From a checkpoint of a small transformer trained on Wikipedia.
Size: 8 layers, width 768, 9 heads of 64, MLP 2048 SwiGLU, vocabulary 11698.
MLP neurons of a small language model. Each row is named by its layer, matrix (gate and up: input weights; down: output weights) and neuron, and shows model dimensions 304-559. Each number is 128 + 32 x the weight over its row's rms, rounded and kept within 0 to 255. Numbers have three digits each. A neuron's up and down rows have the sign that makes its largest values positive.
After each neuron's rows, "fires on" lists the tokens most often at its 100 highest values on Wikipedia text that the model never trained on; "fires in" lists the words (lower case) most often at its 100 highest values on Wikipedia text that the model never trained on.

L5.gate1446:159103131131098138108163166170145120150138130114165124149091146113147181125115112174128118133144128116166193183116094151171178131145069115127124123140160208143094134162065209119107090128165133153126138113130134154118152158151134162068043118171130174154150124113193060121161067128144080068071150112155169095150154122104126153095133097105099183181128190202120150137155162075134077142124137161129074104120057119189116169094140147184075185147128139100047147167165076119143151160141102124074085180168129162127107132120090097080161099147092128113144134068168137105098232163133133104125110138117087083124137124126118090114132145083126113122110100092103145131126137148134144132062101150108079130102124159162136145197123132118086091146157071089137143086118102082119099108149152
L5.up1446:111161142137093134126153160168097118113112118118129069160062141107119127122141095169166166080109109120122157169117110149127165141134159124101173130161159142141112170117136128150135068158184165134115126178088124175118190141120160160139112097152131202098160112127129087160184106168147103127186209117188157118133162148096086117078130102118149174137074163161139112123164109133137172114153156083125109146094101097181148132192091078110139170103072172125057109108138068175138077128111122148108142116157127106123102132136112117106153107115125029090122082104175136147088162221150114085131120141127093147168122123071132092157122132087115089033090171071146133098144121124138093129149074122152122094135127161135115151174176146172098070103143080112200127084139079092118187138178135
L5.down1446:105158163082148113178101169119102080110129084065116168107216147101143139114071152185165165114082108152145166147114144160089145112166136127164120160084141107176102129085097133136118170149148143131148143084096093102149167151153123139171182106108132134151113073139159096119117121126118109108223115145144132105089152171099153185118161137207054080137092089137115151097143140162135162190144161189141110097116077127167137141130144131152131103156129130121124110129134134109141203176129142188078087149114134118082100151156163109119163132149098107150072095069140113112122091132167170115069150182144114144100128122124113143118119066081124127115097153114097090139117110105130104196078116093142130100090104078116126171141123117103130118202104106123089109124250119110157149122136130
fires on: " would", " had", " to", " It", " not", " which"
fires in: "would", "had", "to", "it", "not", "which"

L5.gate1152:129130103133084129106106151152124118143128171152169191080121128132136070160100165111122105129126143147105153169150156092118145150083127144182110109093088100135177152083125146133122184168143114173155073133110201127108132117131121068173170132113113127072135177109133179106134141086117137082169112166145167174131173138119130069113164132117206159072087099123131145104095133113131119133163061169075132134106065102153126146122126146154122221173110122098157100153117076140121115142118081158084107138126055165108183110129111185136169118149147148136129157166064115130159112129079088136135125151071101145099094113058170113124090121126177174165106160182127113096150113107150144114158129127083109154184108150082110135120153135177099139147126137103116122088130160131154154104157116
L5.up1152:110127072077090163125121120142122141087102205144118152147148086128111115102144095126114126118207140169131096113190154127154073185121170173143206156140163120140119099167137127126157142097154072109069141151143127189095129147196139134044082155099150139156124131127095125135127153114118104154120151174099175082107139105104144115158143095103160120118138135137096101118140128112171172071146044143138126091147108119177086109132097181118198066123105101097134128155134133119131170114083231174150078093082126080139193121128136169146116119120136149085030152146165160141107137151134094198031112110136138169106082135140113129171138161103123124124129087107189126110100147128119104074164161161160125078126136177115134114084129138128105102119143147181181162139141078131022122170095092
L5.down1152:148163077128142132131106118141119066121151149136174153115120100112168119108125130099100113178159149160166159143165156050150156137093087170138155122104113120145137074128140145141113138148182091108168106079116137153157137103142105090117107140109155178115129152173175127147153175140098159138087124133161123176081125152159141112143137172189147085161126122090134093137089116122154083122123194113130146124110159127121077123090057146163061169133106114155145144165111131128122136095086109128152117109105115132142132134189136069154060122120187112090096104101078101111155172112136092144104125091102138164121104098128135109114085195147172110085156110084134154140139160176073148093192168167133168089133127134113144131126157142115126180115195133075131103104152083064104103111145122
fires on: " at", " in", " or", " of", " by", " as"
fires in: "at", "in", "or", "of", "by", "as"

L5.gate1169:154031164118131188106115135111079128076136074132187063104117107148135142092103109157099105084086120091111136105115077058142115180119118103154104087167154128112151129092104150151089102166129119135133108105073105198216188122140178179078116121147163124099159073145099074105108053152101132106092161130110095092140087183144122095130055098135141148100130090086134169116154155122132099143133125157093142169093169120136129127200122138132151167073095123088103093208125116149165150102129084143106113136084143123092153157138121138176124132195112159153124113114155119166129101142091103080116136160138099111111141121076109131146076080108145093108160147150144133103106135184155149183124170144147099159108096136117147158156140165077146105095197114119161054145082148102071096143147102
L5.up1169:106109187127154178107076112136080161113092120123130160107112081132154156129078109069164051117103168084115134114180124104162162127147103120099058132105133134168103128116061116186109135095152099116123142121131106116157144138160123034068047124077121106157169110086042145137127123126102096174092069107126133172124112158106108132132142116117099200097145137128050160137073144093089096151150128134177133147104146092138129108165139122131104080146172123094091174130175150097122129129139137130078127147130179107094090117110127103146107106145109175092114132096158117189057204148134095116058163118144136163060102128108106184138121092112145146113175089142147132111159133112098096069103173119211083177154118075114078119135118105125103116117144104083118123123074113109161123166162074
L5.down1169:123175143137095086145124135126089058138153114160120155125080201135128148169139140129108113140155172140157167099083168069066178132111136112139064135125178101144092115181123084125152103192122148171132124110126151120106139130093178144063076108126141142200116104139195133131147097090120113135114112112099178150081170187158122124122115138111199164163064164117145103146138094111120178135073152089119153111161123121152109167117166076070156141168170121101104170129181224167113238125128111089098152117183139072134098145149120103127138080135141088204091155157117136149166158091077098114122171116122082199124122111032106151133101149146124127138106098123089205185120158123093150197080136155098169145103086137126119114086125121165119064112080171156190054111121079141121172149149113
fires on: " was", " is", " were", " also", " are", " both"
fires in: "was", "is", "were", "also", "are", "both"

L5.gate1887:089137114114085116101111087100126113160124091097152146113098104118098100136138107108122111070156099164125146124116120136144107129152174160078139220128121168116093168132126166085132090125130165100144125122104109164155171166174141138107063087123132149149158117120171119118150154094230156091133197097210149068123099166108130147180099115143114133090138192112170076117176104145151053181099111093162067138117082079099133121086122145210174092147102099079132155153121090136093127086181123066104113128088124161126097148144100145143185113161172085100086129140076189136126178174081096165107176142186137151109091113135181117110139171074168139168131128128150130105169142127090125163129142125077115158124076116143088133130088137149117135126180168125191143105126145104137081105141120
L5.up1887:123090126113149083150162085105123080122164150119165178099085212093167132146115121151155142163125067115136119153168090157133190128163128104140083122159144156159073118069155088132087179171128117128139089142109092069087124102084113119114143087097058150104130142128129121106067163100132133206100100154171065166112129138155163173116069162123127149075155126134143080130087099187184119144186125115076137143128106162138168171166112144093146173145094118091105130056172132182155168121110090099139183156100131125142143168083156142145162121139141115138099104166133137094105106099119143123065124114130108129130140128134163180148130100166111115077118142145150094112099070075194088083108141086173126098124156144159071136122164159087125119144163124122132151119130084177136100107130113
L5.down1887:153143108136147108124162084066114092077114099141193249111128176128141216129094166088165127115158118101118090101112126079114167135101119094163147159147126120135147084110151136188181119166132105104124122072140114137179136129200142131182174144110153121161102146134099146112118077198150098139103125109124159131171133108169110169129129101080144109169078157123097109130094116091092102137100094094132104064070104191137143076038106129166170113135162110131140085124117098108103204140111127153075150120157123135184134126062146081128118145155127091154124060181210108120096141065151197155061064092142107050162124130084154121194139113099140146101086073153151190163112077105121150081112151095072139097141166106171095182164137136052124126125129115142024112180131120080103141148170153
fires on: " which", " that", " It", " who", " it"
fires in: "which", "it", "that", "who"

L5.gate1649:136115085179129168191120101096119144095102129098143156138113137109132105143100131135108128069143059118140113117179144179117116069160069115116174162158104119164118079105140177161142107169140136086108117149070118122174132145057087100119079120102132135133155072095147142137061126123155152136107113099120108140171104149098156119103103133115059072128129079125090099047143127118073068114094134158160122139161168110060126108123120105124128153092152137140157145151085145147133131139105168134171152118109117145100203154129135131117135169108107132145187169107084201148184123131111126152185112155101093147114113192096158139181135195117168114127099209087104155126103092074088081177163133052142099122104124103117141184116145121153156055061092121114189121167124106137150155189107043
L5.up1649:145160114150118066108065119143078191108168108143144017091161142132148087130129144168113125089160141088120200189145128151138139151096119076126058108124141132136127120074092121102094122097146110117127187140120068136098155131168097126106141107063223102124153160058116152089094153169093174071154129107132096074150104057117125118101141121094159131183108127139078117126135173148132087112133132100137111157143139144095167128192143092195155109118112097195085122136140115147193116158170169108152228184117130079136095087092139168108078151093159208080117116119124085078129026125127153148135107162140128141081157116099061101101098122093130140121127137177148109119192098141128143169112063083129142193118130176123169102095130118182143145129139129108153116110155161087125108170135111
L5.down1649:137083121154185078146133082134095140145160116184140094084136123070135139077196100117187087151072148059154168164141179174063125142139182132143119053140164197128100142129129123187073113102152138179096131089130103177117141071093119089146088107090118120170167171106133093133094131136113182169150077146131155128060124073123080131149102124105173166114105151119119095128126198105120083150134089130098174088099090220122142132171148112128080088134144175112193139117164164108147145103146149113119179101143158088161087130100082174132146133120114101075115144150115104165149073146114131115092085155140137137119194136120077108086124085129168127102059099093171170138137132183193146075095184127122107103161082101153095094144113102123133155143127089163148119143139172116072123116157105
fires on: " in", " on", " off", " near", " outside"
fires in: "in", "on", "near", "outside", "off", "of"

L5.gate1448:129161109108075108146142110086082100143151122123161094149103184105072106169149122123167141132067149097119173160146091158125097158150118083133206092126177148114149204139099099165143120135131174121169108101199086165141150137142121100200180158130102211153073108118143167159110106147092133181081114150145134127132142170101108151188195089094090131122148144088101202117160174132112106094098118134151095138050097142158142130125118085123099105127095101190150108074148103176152105137082147103130161177090161143156080126148167131114157122153146129117106124137117099084195113165161151083166108139161168109098124154169133124129117098122118148108088143130168161156200154101122129086140139090158166131097085153147175110161123140161123116189122092125190108110119130112100098137108064
L5.up1448:163128097112117189107100067188094140132100127120106129148117144126118083128141112172150156214154122135120162133064119135183094150112136132077189089097114070117120175135118148112132151143106142082120120136154148238148132139154106141101138111137137191160069094083151154126151071119149176144132171139112115073118123138101138134158174159111181138155105135075152108137099144126126135174116111129114140187092162132101138168177118154122104156142037097103145164143077122113134092255049152137127124118082161071122148143123181107139146104163143129157110187132179126103143075154142119137159110146057192150118154144076109100128086128123120186112156101118160109122186201110139159159119151128114167162087095136139101128135190068131114125144201135120112106148136133117097135093119116
L5.down1448:157118080189171139130163057120124145093135141099180162146167142113084158128150127103102118090135154182168182219080138089109035153131092169133087071096214146151113163148119107145102066127130190104163132165096102140137155137131156104145105096132114187137125110076111116082149148138115199145148117106167097088131071068070132171117186174120078108131099182102125095165120161083112182130179041158081118147123157093076119098139156148140050135141072121148139130128096171068141077171090156151155109121120068100080116107100169078129151106073183105114106102112139130121154079174135127182169107182132129103095149157175101093141097138112130137149109138057129127201148142104131117155124118124076050167095132114122109104192115121130070182118142114117115138165196111156122129123186094
fires on: " the", " of", " at", " along"
fires in: "the", "of", "at", "along"

L5.gate1472:112163158152087145222129114116114140164119101122138146080103135108138103175144148108086130060147157129172121108109062090122100114136126145073071136056123140148130133106142093149113155161118155108139075116147066138119131117157154112103093128122102162214118144156102180130122141060166162136147126151125125111186104102087129106150146080167069166109109120132140184082091137143130097080115174080124134166154170178143129101170119083079131096082161100155152109105163150151141140102137142135092148173109128144149132147134060089129105171092168181115167147153129087154098156121119161133178176152063121076081148152152165027094151114173133146067077141168112122159144088098162145141153162200141058175147103099138093089110120132114148127135133147101135127147115099088134158095102124
L5.up1472:143104065089149112170138114083143100077143056156120161108207123122150099163102113131095135122110097098169097106138141111124144151166127093140145157124126127096178144184105124129132124144070149092137106127147131111104178083106100138092127132152162129187128138140134153174073066131131161199073071114145081159164113134187126086134153141146145116091209148117111128134142187120087154162104180144119152104104084146124095118111101112164058061185142081123106142125103107191119153194125117125169126103181063175097138111168145088166144086107165108110094116139110108160099120085182146105099102154143115158181092097097150115106158091136150136075079156178122141086111115117112135165121068157113095117165121160088095094118126103171084068169143133129141148116110142153116165158143180
L5.down1472:115112115096135087159150192131152091111138139149199224139127149127110140127090073179141113102127166096154132126112153151176112122083177128125112108139148099122167163118130097125116124163145149147109128135159129072108163115146141152132150139146143153121142152160082091162128177140135114140109127120143112130111125117118102158100111111113160136103158145138136126103105140169125088138108120140102104068101160183154141148068121123120091110165165112126171163064132128115129101152112149096178115146121097083076145129115188182136126195131106147161130131071083169111127128085157139067155147135171148155091160167103085115130130113149089154126080114140120145094115113148134097166127186106093126108164075157131097192184167134114056099100132163177096182076129095130129162136164119
fires on: " one", " per", " Per"
fires in: "one", "per"

L5.gate1740:132165155144110125112199142200079105166107143203129183163093115171146151110174152151100149144158091164177125109159137160181114145144137189136095099129159144220128144120103096162153129132141127106131130172140107103093123126112140160154055149112147113119123099082135143154102159086117103142120109135134109135120156107099153119166138111118156111139113133134122088121096076117146120089128117111150138127145149089130081123117145120182177110110164094121083107105130091158150121109141174120107099075083187059121156085087139118142101107129127150144164130103082135155101118111126205176119126160163103102173099133161152124152122081076121102192093070169119126114152078148102086136148191117099169130131208124133090135146109043064092111126156075213107144167044067129158143103154086
L5.up1740:131171158129162189167131125137128154115128096090175088116150120110138142106112075194158111117111133163153077183148122162138154122132111138113147183163181058146099123128109171129121111166149105124182161150152144177126145152124147137108131115145076157083126060116147087177086089119155103107193110173122134167075117113137083137124127137111106122122126100147136081069123090142111103137127160171146071138091106083140115092092172132130107156098095142111122175143066141135111192159159088122155115117129104128147152090153138127130134119152120137132145138134130128110071134159116114167125128102120178177134118095143127131168120097052109143117044103087129111127114109138101139106082078153176171140130139132110135124066159079122104129124085132131096161109140131131197061089181155
L5.down1740:114091161095125129069099146094103132128105098141123210132120119164108134092152182160160127083149075080126132132120182078153127117119138169139144147127097176102110109176166154150141130196140111151145078142104128124088167080073162115138164137110154105126149146156140109141149145107076131086108099091140147096140095096134109191159173136120151137153069156125110161108111088173143173167161179150137135172102117110155110149133082144159143088099122160128203134077120188061107143110080134125126139092116098130145164173113085096170097114141159084153103152135174115087187110106126154110140144147146096104156081138098180116086112092084103128132163146160141069115121107110157173114157136141089195204075140127131098124127081161085083134164131112158090097107136113101184098127123105
fires on: " in", " It", " film", " which", " than"
fires in: "in", "it", "film", "which", "than"

L5.gate797:185124153134073105076120163145169072041121097129144134192122139194123166173106127117107095090177128108119159157146092142134146148137110128140122084132144149203109087164159118116112151130141164177166109118153117129108178199119155154126113081106185125068116136115059100148085172078109147156102083165171125116138142172145122138115103107058088194046158147124132148126122161172138138124154104142152138139100141114111099119111112116089090171105160119127103105102130145180176072092126077169129162160121111160109171130162130175140186165180167141106190118146095102107103096172121119184113120142157134142162157172143065135113166182150100129125106124053098113135137164153124121173179128143153081108095135101089105084098106118143140157142157095177141105117114037107131113086101184
L5.up797:115170128144123094131127104200093091133153103051085141139179101125153133100106155117209127156147071119112071127195142109175188095152074177144099137132133129174146127125141171141159093162178166086122203015146141091136102132085145132191132117121139172121145109108056096112158092149087158143153142123148128189157106107106133140179152151162106131124173102159127086156169113078219094128113081125054060147129116109102157118116116098099131213090129112092132163089112154145098106193185209141150108082115127126166122131080148186157112107145116131161099152171137128168145049157114104105162066218158128165140132122131116121110100028133154172120123122102101150100141121178049154096096203126147077103184132130083088127093098156151115151071106104124125132116212108084125133124131129
L5.down797:085114113117151123105102115151135136169077216133117046124092068112129129114074099102179120183130149143128100069063158154150110125139060164150146089121105108167119172101085127142108082097173106112064191141147203093085081143128126139124199100137139097192128136114067114072089141121147141131234084148158166165123108132174180165112142129084157129115123187142137053099157194132098112127145135085139120120166155114099121140090085179171080094099099146126095068142146128143170133099185139145119148137136165137134135119193131120147126118131103178145112108216146144153143112113053112157140135132087083110091112100127149061138075090149153106166150155140060162089136163110094114148089172142133143154172122124081130125120141164190122116186117154143139115173114080121130105140088093
fires on: " of", " on"
fires in: "of", "on"

L5.gate1870:127149156141128148150111128143035114104133100104138159106050090118134135170083117157099120188099069116137117191152159146088126138121143136151184161106131088131161148202115102119109101136179104105097095116125125149079168147116156149153075118083171118176194113208111099141130196168180165140161116122118108197130170142131100098160104098135143087173106155090126159059118159155091128083114095208110130111108164119120145169179128066195119196110138135144119139133112105167202149116102127120081068115141124115076114114069127134164085158100052142112144132140098123194202105163131080094172120175133154091100150096131119140175117111119154139131172145163174166122161077149145137096144106138134158089144070079069157110125146104103181129132106140141120095084068175096166110116168126
L5.up1870:177154111144170054134149098152078163172111077152147115098097081204193153133083102139109155153068115108163137175115119115090156142132177211108112106162088168123085151180153122192154115120167102085086088136182131153171134159122111120157118142101145075133106121099136089189097092126121115114157139172132050151144152108082138113145165086139135125080167123121076178122135143088156099082145170132130111112141111090083099111149140091147184113171153162119136175155149125123085146127145146121105145100148121139109104040160087127158068127095098192135083182136162126111164142058135128089079190151097105103090133092147175136111079075177103120150095081121129137131141076155125078151146063127130113137151148133194113095142134133130118125140109106102101116110088162119090138101186146
L5.down1870:179102143148088123155096130098146106134141158128081186131146129150157163102142093070144116142133071176083147187108101061076127114155125118153101117169189130091142136149124106132152140142172125116130102125159167116082146104107092104133164127124091133120097098153157149173177147114120196164109082095159125178126054147123139077121122167091120165125101081100177142149137148103140138138087100142130095167124169127169094112149175104146145116165140118098187188100083124130132129168077115104176184114167134186182121086117127121165129128113183163141089126153040163062163162126106031115049174100101100139093136133084113184143115197117155153098073206119139111141171158136064129155092137113153172072107137099147138150138171116096081133165135169151133049182099197062132126134176090
fires on: " is", " also", " now"
fires in: "is", "also", "now"

L5.gate658:097154169101089168133125159112080127143142123099139152079136170177174080076140119174095164070141146137090139117140106101147106118186147171096167108148142089079149158131199115139140141186092173126112174131132116077105148078090079068185117180121140133127128132188100096117077118110077077124132094145161063074160089160073167150079093197148137153135097083150177156081145139168147122071198094126133133093171116071100111091148121080120088091171104110158153092108124156141124156129135086043162126155112099096126084138136128145156099118092115187109127135119124131153172131129103145134085098095115101164161089147110111179185152062158143100094086115165124166122118088104125134181089138164071144101114125057136124102066146105177074101142097134158159118150127128098198169094089096
L5.up658:085185177142106145096080073086135133109145064181138102083100089129149117133124140162109052092159149101171121096103114105115106160155136154181148116056131129127159100134124138219091111090082083106098102148114143102124133134120140158134142123139136118102080074108113120127084122154121084196080181187177083141080101130176136145164126125153095157145145087124135171113123160135191103100120141078089082138175171067151136127122094148140139175206095100104142134162153139107100094110121113172070101092132087139131134079146100147155143152116156121061141147164110158101142149144118153095118102124133140107161145110115149063160179147157149113118201107155114162087106111118143120178093116159124117075134107093159127148045113134138127127171142151139181179112141098106120199089120136
L5.down658:166190098124147078161103115088194110127150108151124134155177139101139086126096113117172090113121115140168089084172146113111180115131090080110132104110173159147078158187190085127164132108125127098156136140149148175079141103139148178153186089160108074135187101059138074127093133124135082155107142124150155147153135106123169126061078064096087099152217145105106127145125113138216133107124146115131054114096075112101135149051135145120121095085093094131164102157183143098141149105152114120077166171159115100194166085103127151078111118090154122144118095142170116110110132107107104121103108092157096177122099126160123135077129106101126105103074178104179161174108137119180096149184138064119143142124145195145135147143169089124134154101155132189082144106167096161158087171164089
fires on: " in", " at", " on", " Olympic", " of"
fires in: "in", "at", "on", "olympic", "of"

L5.gate874:133123081072167108122172126165208067105100124150182206161155098147126180153165178199124166078131136129121106141145104139109114093128074197125171137115116152126114157119136151134099100201109092121094096146150140140140121136196113092081185127117135113081066099169140149161053127128109137128124120121143198123111116128111042126094123111103145166125096087139105146233133125095170140091114055144119138134129150165179111136125135131114122135097151133117166122141171136135145112171155138145174163095110148046093088096147084163142181163159145147192113144138122122123133158139091181085099130070183038116103138120115147091147117100115126118107121126170173208163071176177109088166088177124122140151163118187118081118143115155095152082133128129149154110095161084139123138104170088
L5.up874:121100125118150129181097099127093116162119054093127118164145150168137137092137120165121158175156119119112100119156130165098135159128103165157090106035126092120138126120120135168164047125109134121088144114153134097116170112136069125116122109157130150152109050123176111105136213108111106113162123113116085109183187164090087183101086159135143083134099162164097151065125098150135084118114137109121084069161103153130142125108143106120148176077087116144075111106103138139168100126143131173173101205064135153121093119103117113082103083097089182130153122209161120141153100066082074088149127188184103132149191103143113137165162084102129122110134118090153107152110115116099102118110118198117137106097125116130053118118103126175091166192184055091094164148055128110109170119165153
L5.down874:138125140125105159100137111133157127171121100149106112139183158105125090086105139093113116080200116094127096189087134087140098156090107145144131192131148161125143128125120111082115098121096113170154081132135090133100116126098142109200162120124135096177201194106142188174096128134183135116178099147166126095127122096146133100148207078112117180133151175137163096114142108141082161134124139086157103122077147135141187078139109120128143125177051142146107093202118069128091218150120095124123096110154089142115191151133174163150080096173140150089148144066157129106115099094131128129133103163183150206126098168158113087192129166165112153108130123145124097156063168118131160151135159107135080138113168137116100143146165145143085123110160108137115173156152118142098085083069099
fires on: " This", " that", " of", " all", " more", " this"
fires in: "this", "that", "all", "of", "most"

L5.gate975:162108199123090139111127076135072149122060121112062116118135117122106099134158170192119140151124097156115169143144145086143103147129081122134101128158121105115130141166086120134104098127110103180153144160120124163101098140102109162098111122089095164139070114108077061116128165203143134078129169137124118119132148140168105129079124100118128083099138199141094132099126143133109081187135125120113085151089102081153132101130145119130163125111118160168123082097170170111120123150125088158142123181078121141102180146127167011114112179185106148165138127135097137109098122110119125140131089162124161131116163028097108120114175097176107140157189133139108111080143069112137163118102179052147089120145144157103117157153105133150154090124147092156128163095091128109173054182133183
L5.up975:130153160035089126094133140166143148143130143154112079083152078054085136174187210163114089162158139124103125116112169124153133191079100135030094119130129096102162069089076143179106092148143123183164170096053132130098107136147143136119115151128094137106098104105117113123135178115156152129111136100168115160147150146116161189059165184110144108117153105146088127175142168137147140121134126151145137156092119129108092105195122086112095103104154090133140141158168129128163122192123145157105085147107122091113159179141087126170142106167093148193103094145131144107110094128135135099176144154065080139134099135126117141122078145061118150107151137092130146092119091152091124147128158099132078074134186145120113117142132156152126133123144131156180157113115145079144150151081116
L5.down975:103051134118126100131096120088040136168115131158073199121136056115174147144122136136093132128137122139168164097156138077146070155099111103112135097099117058136137151142099107189142134153110129100090105110089128103095099126165142164089171164139146140140058141102118090162111153127148097084097099096118132141139107076166132140158145144127097075116120130124096142055163133131213145150153121158130091104162131084090109061159168135078133158167102169168130123189110120102152147089108177104135109129075100156132126175108127092083077160128141181090096152166145085087067121117118123125083156108130181089111185082130122129067091144192144128096144162207134086121136184130121154151147141113115128131175113120129166089176044181134159104140123068189057121154137143079090092147089142
fires on: " of", " so", " very", " too"
fires in: "of", "very", "so", "too"

L5.gate1049:159079111131119143132158082142146129171123137176105156143148068123138164165079159081127101135149213111135107120144123054121147106136074114115137109141139142101142133137113138131145171171098139131140066103145099150108107146144065094141151115125160096136156117098154118121115126142156166139119163103066073149103128132046126092102082150135112091160130089137128078116173089103073166123093140152132074088166189108075123106156135120098085096161108152135166138102129135154130171142103149079101123115121171173133116127098114118102182152109154117140127179130158163151120112134143109105101108118094170154122183137166113162117132085127115154101125132153149182103115127128108178109137112163099122107107082110071145154057112116062128196112132143156177138092143127119202088124172147
L5.up1049:088164123146052153063138120077141124111166122090110090129134115123035132128144130136079132132201172149155121076189152195154132124179142157157074159184149087089135089090142138129107093033135178134134166133063090170092128125141116117081131142080116116087101110100138090120086206119158161040079182128101099141120105097162127114157062179136153147133115051218101085103128104077135109124119097142149142104140088088192124122190097112076082148150098155140168096125153130145163137104141121093126133138123105145110125171130149132108121137107091117136148100168119162162120154163102151152152129130090124117222174108145094093174166112119129162103112113144075143118110173183137116150148172164181063189099214112088093126144151156142159116102127108156133092108062121172129139110096085
L5.down1049:138153177133077088155123160113134178151107143130110139114173124136111104151102149180097169160178143170120104167104151107159196177096094148141094108127130128099162108153121122113130139159164099155132167116169112159111148148065069116151106097163155100174056132189140147146208104140132071154145178171127142127140152110147101088146067187138192141124108140085114181109142117159203123145168110063178099148050144093070185093194088118107086101177149121093083133122159124154122209109155169105054158148101107134127103148113164092118106081103144140156096158109135161108100176067180119133091093141156117165155095159058169108170178167153150184126147215121129118105173131137117149121109122105108154174119144166143204056178103139161117131148098096134098155104139095125154115143119189
fires on: " in", " with", " of", " for"
fires in: "in", "with", "of", "for"

L5.gate316:137150155150142111134139077151121102111128129119190189100043102129140095085102085159101104115188115144203091133170156109186147111108108107145099138137113100053177131119115170180138141199109161092160136077142115113207092119142103079124209149153148124097155135151135170133093145122066105137166211130064159142139113114062107135103145102160132182097170117135143081093076174145115126131056126110092107099101063123150162099108106088093147105110145176166196108075140107134108115123122146103097110115148145096099060109120099190082139155116088083098147115145125153061120087127119144103118152139112060122128115109164099159164127041149093163120127228092106087128094083085149129130150100163108149137145112072147149123138119128116116142133129104156153140142094155085114194112185156
L5.up316:149170099124150096122114103191110119113079092074170141172181097148149141131087148132063191148119167039180098103112085098084096128169146165166122153130077136162125091144094088109105117081076129103151185169148115168105138089110119093119170137131124018131102056101152165148133130128098136134130144092098185115139093124084139140098085143157081099121176123128155090093122077154111162139176093111153064109156131154105167081154102160050185095111151115120116209127097175136083073179081081111096095052124077141105144092122105105135087096124136128188117153133146103145113199158098129135095115133112124073076080097152142122134096101145129088076112148133129106152104156162091150177057127129141093156100161104119088175116154123126182110114096131146163157133157142124080136136157066
L5.down316:069083101142177104118118108138143179096117147140188226111149131131117203147139131131090175142096164152131136143101113128187122118075174216130121098148103152132104146169091132107135201109103098083136136057149129116068214079141137134141102074131128123149140183119110083129125156138108155130181137137133117054107155146136150099103141180138107117180119125130083073129135094114100092229138141183074168130096143125163135128157163099134167120117140178112135170171100101155185155087097147156142159081160138137123089119088128159102164130150057150185121128136134178160146117122180132129139103138126142121128156185139133115115067154118109141139094115115088171148158143083126130126111141152129177152166137081152101094107187156097120136157096102171106161144145133135103176117145170
fires on: " most", " more", " One", " in", " one", " first"
fires in: "most", "more", "one", "in", "first"

L5.gate1834:137082123158109136122180136168168116158093120127148121146112161152118140146151125137052118128139092143145167132082079147123187142095124109116146155132119172196104171160133102154045105154108115155149119149104134133107149082063132113101104164128138091153116166065126200167121093165084160135144105100118180122081151140110180149096172178102064109145129088172140132132125197085058195176151143173115105129105065161135140140145094085174119087112110093055171076109185100131158161144150162074043129109053113125118106166086132114114142154130093109109130169143094097082166106141109113087064102160114124149128120144083163094120166111175097143161115139125096136131071091087081086126153119138149114133147111146173064134131153165140100111172126153093154139110127122104048190143168148
L5.up1834:106100139104132163084168170102141131144129145165050182120167198088186073178111083133200107127187142151160231112159119118200139127107131109162130136107152135070119092147120180164123124112146126131142164062095092098114181101132145119146131117137157146206118112093139163182148133082097170107179161130125233136122136129163129099178129105156096105101094098160120104106138083146132170057123172103153097076129146123116110092139113117089138134185095111159143123102142123105129100098128119097089084119111140094087156150181169069134144112086130153110129107125156143177110149136091068112141134109103133179172108129144113121111117086121141038165078104096109102130102144139121125086097092163178139192153148144108075111076096127187097114147093125125135177082137175124116109087066143
L5.down1834:139165114114108129089137146119086176153140109128107173142092149051164127070116152146131098117118097187120070157107123153066180129136105067135151173096107085112119149061114158116199146149131151120174159100133157157062117078102148180164146144107098137130119152136111162191132171097151125187076098158080173124141049112145091105133183099152122121145155161092130133133131132165176118127112178110142111172101151126177079101140159120128069140127119099205108174111121186113115183148099122093148171102074128108108133144151089127091059144097143155133110170153099183123122140145093145180066139175160110125162134133066132165117141153120118118162078149071088152140098168067091132126067107169102122124077107139155089173131076111112152190082133103108137172165120110121138181135102163
fires on: " on", " of", " from", " in", " by", " for"
fires in: "on", "of", "from", "in", "by", "for"